config.toml
qk_norm = false
tie_word_embeddings = false
init_std_up = 0.028
batch_tokens = 65536
MLP neurons of a small language model. Each row is named by its layer, matrix (gate and up: input weights) and neuron, and shows model dimensions 48-143. Each number is 500 + 40 x the weight over its row's rms, rounded and kept within 0 to 999. Numbers have three digits each. A neuron's up and down rows have the sign that makes its largest values positive.
After each neuron's rows, "fires on" lists the tokens most often at its 100 highest values on Wikipedia text that the model never trained on.

L5.gate498:505485581488440466453541503496486449515545452500483428477528526530563523561520493483504453497502474465536554476530518529458546526445484465564499455457472499495489498530541490486463537571517525453485461562538561503494563522473522483473530506477524529522493518565440464485529489533453551485
L5.up498:486576570534472438533543505423469489544494452457445419516491528566556462504527519549494464410535448453496528561563466515505524471458470526513547434518510500452567562497543470477472510573492513539512468543517566483500470490475521484516476452488501520518515626589555423521573508580458509563
fires on: ": ", "with ", ", ", "/", "code", "- "

L10.gate732:516544519560447428540529535449527519481473515537478446507511501438491513542507505543483548493520469525456566498493508550560529547552455506488509472476472486478545516499512467482559520512446448547479484546550515528585491496502461404492596445452450519543427476504412569553521530484465514502
L10.up732:452479508506463498513533474473480507467482531446488447475551546532565461441512473541518487563574485560521463487538497531497567466503438506486558499604513578476520503522524490480494465567448529588540483538471478472464494476505578527525532463524545532498531539465505466553542496510495531509
fires on: ", ", "), ", "- ", "DST"

L10.gate799:511506471417401487494473584534528496444505487486487448493503522436464544510612516511530446513549515466452532524422477443450496573502512532519491559419430447469505441464513578519553545540477411529474436492487487539618527514502510481498554489505494524611462493469491529498424510498433544542
L10.up799:558459498535507487463509485524576435490546566445508436498523531467520524543588585470540444520494503411456547520446469444505490470492527543467497584462467395483464434489462544403537533550537488511526526493519439525513560528509479513456529591554488491489440524486491576450462506473463491466
fires on: ", ", "& ", "- ", "and ", "-"

L6.gate441:499534437534554466520531517484499561512552517439461507442516450476498563518456593492481490480515440467560544486488419602476527493448558579533537582530569438492540473500504525516481522576513552541473506443391405526548508461409516510529576516484484541565490500542540510505547509547485453570
L6.up441:477542502468541617500454507472458527563531439493469544589506499484545526447459572474523489483492528531545514478510496484477455460497452518517519486537596515503437614458447509487583471462509560542518580595560543469508537489499496477554503450491541551492490483567531512465593434560481516565
fires on: "at ", "in ", "- ", "by ", "43", "and "

L10.gate888:513493554522452545481532505519494515480499566436462468541421522488563540497507573446384561486513434535503533460495482433470465523499517506496524577474531465514500533483495537524496545535554544495479385455554424484465503460455507512466520585485547511552514526512483511540452561495496476553
L10.up888:494505441515494589437510545499514571556505600423441523505441533507546480493548499516454586490457491519524491498516479445441555571481543598517485536560467529470410511483487454491511461527476500515463447518485484492444477500424457489428515521455499510571441485523459570536462526470467442459
fires on: "in ", ", ", "| ", "to ", "In ", "– "

L6.gate0:484471480523434447491501571512481486534570499480501479505504489411517472591559435424444492516507521554536525541507557470533503450536529478548479592487520476547468540456503552493467474473470487508438482539552479444474501521368511473482483495517542464488541458460466407447476503547480481528
L6.up0:521493540496554552526488497539494547501423512533499447456520543519476505548504499538469545536537434565438539445517533501502512515479510512485478482475467479522433444548495510543551444578548475594475492563491503586402446545535509445497562479477515466519493479465519503482437479497500534476
fires on: "(", "(−"

L9.gate541:456547530495439521497506537490494479483464571461537517443418464473543526563541567524472490477484453508490525417493554595466418546516549559577521557442514460455457488459428513535530506458514453514410480536468475480475505554461493538503534612498642565561465450483423492570515531480548544406
L9.up541:438536541513465467466520540470515495564488467456528513500494550516536522458519570558501529488496510527447415516499573565515547490522481545518521524571505529444509585614531491551455556507486526537499485549475486476446476510474485626502523495520592550520528500445514476582562479515521485511
fires on: ", ", "the ", "1", "o ", "- "

L9.gate104:473452517474472515508523556432507548479481570494525462500563445387548537454522585504501528487445456438494486408469515492529541558524483517525542569427512402559517526497545554522510502519480533528445507508439527510496506511487487508495515492523459437512555495482436498490479465552467562468
L9.up104:448430519454491509502446538441488422520473515483419539512468470495499530514418521512504444460577445451417397488502489471485481525530512450427446487519555469509486496502511454432463469423475470509479437464414497451501478607489490482487516508491541489513505485452484450498523494543535576444
fires on: ". ", ".", "\n", "as", "(", "r"

L10.gate760:465536575488437435449505494461458430565486504513444515487462451449580582528423475524400517522547477543447483486439478541447555470481478515599510524484575492459567452500486504446525507527549478567477490484462532562509514528559501576472453516547537601555560472485466496510559477486487528514
L10.up760:600445536430478449513521499498525546433480495464568529465503511534537490430428415520489428488535463525578528480544489461460448498455539465449561515454495532428576489576524511520483529507428437541472564500476528519485543560507489459462446468434503537510490501490537503540524515546598507512
fires on: "by ", "\n", "as ", "– ", ": ", "- "

L10.gate823:529516515456449429491523528571501496498577468467466480501554486499519547535517445523415538528501528484500546467561464447473459472503441546546471489555499490544447487567486578536522489475498439568529472444502543496536486540484535491497522517531476581451567478543489482469475447524517484535
L10.up823:482537559514484478547455476478554486470526537450487513537541535472469371547542471572472551486514445494473529502551525490493523473508485476478408528472566518506525475480472511458473437402470523492544493431531500464496509505438559486495464494528522505415513491508523551499478517548453527545
fires on: "- ", "| ", ", ", "\n\n", "with ", "1 "

L5.gate876:477482519462507463495458564543568489456508523532520523486472405430494495509520469510451510475501503549536489418610519545507516482527514485549486508427512498542552528540483510528497498515418559560441507442484460500516535449517534433465402590502530579428567464540540452514521555495503502494
L5.up876:487487469564473464453464536466489502498466484500461509519543405471422566500524494516550399522520525477523484475571494544532465468525471555536579465514510484562476555503395425509457452532483483520522550475546432545467549454576519497485464462518484494485514534490515497501476510498500481471
fires on: "- ", "with ", ": ", "depic", ". "

L10.gate848:567513561481458534450550560527513499499547476544530429578526475492494433461509452474467529537518560476509562459479485446465515530458479516517472529457501472524522458548521615455473549527575531500534525491530493488532533505463540434512495535501547487484544411476497483505438509521488478487
L10.up848:561508480458510572529541530424543464442498553513466442503526469530537435427545531526465407565500524527526574537517501484552526627514495492500480531484468496572511489474508561512516480509488485515468478480589377367563507511481540478504482518534531488507465468483508511534437529536510534502
fires on: ", ", "| ", "; ", "G ", "R "

L10.gate694:437446449534441526491518506480574515529491457460555392561490530497509480484531540446510477571443453516540546469592452505594474473511473513584513478490455499565453538455462522519540439474497457580464489579510477461521534514523496488481573567490576511591501489465546475481482542478475518484
L10.up694:443503505509496525464434471516534534441511506495442517503529484412479525509526532474516523485464439527550465510543481531511492483470470551512532552536444518425473501498401464468531514471456502498433485494491498496445449497438403458530505478405503507478500502507565549533460524420497550530
fires on: ", ", "(", "on ", "from ", "in "

L5.gate640:549478473504444462574485557527596470526529518493561500604492502523508470535548493453419554533571463545467490555517487535464547422525470531517486532482464487437527571491522517456537573497471549489480534505526498446606489476503457407498516542528522530506554605460533515541519509472575506525
L5.up640:418520474521550484480497582456484585556543492486466517508448483454495543520484524512530483416498519494472535537535469594486531474452424466481539421489531442507532548456514401466436478504494494518530422401525501568501488476505497510576468563507475502475513493497475494537517517481445454459
fires on: ": ", "- ", "; ", "\"", "]"

L7.gate982:454415482493440535541505546512488498549465561495544491542450532493465491478535575482551554537523518565498498552515469468554414559478421495585506529488521545501521483571512537497533459459464492518447489527523447492468515503509475524481543470486452499522474502502498467548520503553448527472
L7.up982:478497462552476552460494496523481505516464530463460501550511480487573536538583445468493413430519465607502509517506516531483485509541400539544543498528526441461515553567503460464478491516456525517502535527497507551552416514468591488500525514475494461517471451493543544510423527534478480442
fires on: ", ", "born ", "of ", ") ", "in "

L6.gate70:492485516501509439488497487508465519478574518483559455506465448569516521557478495538420612468490469503557432505530461537509455493523461534560468448499498567537455468472477509505549461483487519481524567482532538430460491494526504489459494510575483468560534508508580510459462451475470523495
L6.up70:458463487464513419510477497458502565548446522437513420476490471571572585478490485552497543495490506468486488527567466509463486514555466547458455446524524570531434474428449498525565390537537472491563556458505558411452519522500474491463487516597575467508467525549573478521494394475532544546
fires on: "−", "==", "===", "not ", "| ", "before "

L10.gate903:518476518534531468535476532498560525496516436482450481507527507460526485495526543488461490427523496478541514556542466503480507529498480397561594541515527434529488514516466565501525483486469453580528520539478565450479559488470589523473596556521522484539460498482525499483525477463468500473
L10.up903:467511528539499523483441516526466530435483588460437524523548460504580527510499476466496492460538477551555493462491452543463467508481495466564579449492530471472508520536526519465574539535445519564532461457436514543498498444497458587517509523459488509565506487465497463500504494504399520486
fires on: "in ", ", ", "as ", "and ", "| ", "In "

L10.gate305:512515474407455448579497492522492496498508565450425405560543448537492497473503534547499541507506475495484481492461593500414509575493508426556465487440509461536536462492547464477517462509435451589451460496495482480440467447492509482548409541525515495513536512392523517482546456504606519483
L10.up305:496540508465517477487446487526518480491535459554542463509506459458507490495454487498462498444470508456478436484607486496553448438516548465514553513476451519510506578469530510524532466541495476480514533482517440523512533450488488446477531512462559509622479512522490427473510509483453418493
fires on: "', ", ", ", "'", "so ", ": ", "| "

L6.gate969:459514544485438556552509481497504454517505522527491540458500438428517462483474501482468404551493438503507472468459485540515504467497541545573465548478512397555499436506541467543559501532542516545459492535456435517479511488525489430466496571642504542526517514472500459471561505484520523480
L6.up969:506570539446476453560439502541610562555418464567499528460501437498502506456464479528507478496492517486489446450514463552438493474527478547473531514467460494556458488521513519592509484544594516540432549482436530523478576491486480451447517477488520468543522535507442493533535445513499460484
fires on: ": ", ") ", ", "

L8.gate920:522545509500505490473527469480490512589550478484431491556507496516520542479410560433494521513479408440476506453492462490460560492506556555487535500428540474464548500493463499536508583538475541562559497482471556436593462476511557493530518477530482472543491568503551584513422484557495517438
L8.up920:481539486491526549530515492469494544430583499499500453503422469517532560470401534416458448506469520494568537483480508594452574532503503485520491519426576503478482512503474534513489461504493513495508468489467547534493529543476473489570575451511546468497456568492447582494388567538444528475
fires on: "and ", "or ", "/"

L9.gate533:483520553506497486485596497460490572476556510488470551579568562480577474494539522478529460449549468485522535419519451433487598506417450499509486530496557518491431455491501576569534505490468544554562422555535430494459522492470494453494494508482539564491555490562516509547538491418504501513
L9.up533:434497442495470492566484537526505491497468472448471525474452438601532531469548514559476531552507481565502455430557473502425577560468575546516515481471450504466456497496563492401513447486475483538521487509461486504538557516477514459521459591550545556490496540520449526480475580463509484483
fires on: "\n", ". ", "\n\n", ": ", ", "

L6.gate879:508484534498511473454519502520532461447516483490496492430531427454581544466494496595461491562457519565443475487548499554516500392439506519638514544505473447532461432496543513503553477509513532524468476530508452541495523492536456473454568534492521459540547483545477493462538516508523461438
L6.up879:509547467497576527507489453518511402501504505467520435471534529483457561512403463563459519484453454499491496502572466515487514387432512516526470521502520502504493424518505467537582536501482538522522467482443485545475478506469462535506534499534577529558477446483570480481541490466571504486
fires on: ", ", "who ", "ers ", "during ", "sons ", "between "

L10.gate805:451513522518451547499503594535543478516502509479568463573531473488483499491546438456384470461447489528495502463528521540591499517514507459483403485424475446557529508459504537494533420566346491518440422570509559478515542485469540510489529524541546507492547496469501505504519504562461480487
L10.up805:527457577458461537445524513480511541473485457457545517487547449475516473475543475512379503519484477573443542441501490544528507539479491438518527527427518451563555558520511502501553527499425536504442509500536459528473516570445495535489442435404531443451534459432527467431476516607470487573
fires on: "| ", "(", ":"

L6.gate758:466465540571462446513528479504459484492529473463481487446487435491508591493431515486473484438492517418411445532492523500492368483569551523526470475463465374488559456538557524457505491523549491565447453490565551502481505489479509421598502562553538473498491587478495564499430562519489499562
L6.up758:487553522504489545534487460411456484473524499515495527511483465437470487551491582517518475519461523522526531456444499465478522557520433460511506487506513513533476521520511523502491438531515499470549553501474557544497480551517543553507469427565459615522534555543446529450508567450516491448
fires on: "or ", "/", "-", "–", "8", "7"

L5.gate470:504486477519476462576577442521486563390550464473533508585455568505472483589478454510442480545532491476507459566570519547496504563530503569510419571558518493476488540466481498542484478472512531528565566495570506481475554473525514489506458539524518491513475496498511544505411464419524499439
L5.up470:508557477490481480495537457492472503406501538548429472481513518533578433481472507539530599504471518476447428568554512451523448461489443451501436514604468565466423568421436534520464440497520426543490594508561570506559498513532524514522483466442513502494520592526514452443472475484604478439
fires on: "==", "==="

L6.gate596:612529488504500472468492489527487490547438498527506514490491511468486525515526538466449512529538495516527535418486472476449538519508527561570527533425470478547562416471530520467571535453510537524566471491444425523575542550530543496512571515500521555537512464392559485513421510524530572560
L6.up596:580567487530537462569473505503460483428507491500430451467513471457518526533533515489476503480528582467526487409505449516522514483475497531519491532390593461499527438489468489449498528488476517468553513463464465526556498489513542464462546520471443514530512480514483479472480401507491517584
fires on: "and "

L6.gate220:535491522480449525578614431538492575528517487465491551507519525495512519475469567505587535540562502439442510456612497457550587566519368441535540583502470553470510499497539437523513474530530523515522455441461568549555504513561547448510520481438484483444570489499515456496489480515522466463
L6.up220:524542376498483547546456484539398466483542420537483473405530463511538455413508500602450521508479514453508497495458409471500530496486545532501513516537465489537453464636522530473451440587447441543520469524509490514477508506553487486517484504493489531503498551531514473587527565491544534580
fires on: ". ", "States ", ": ", "; "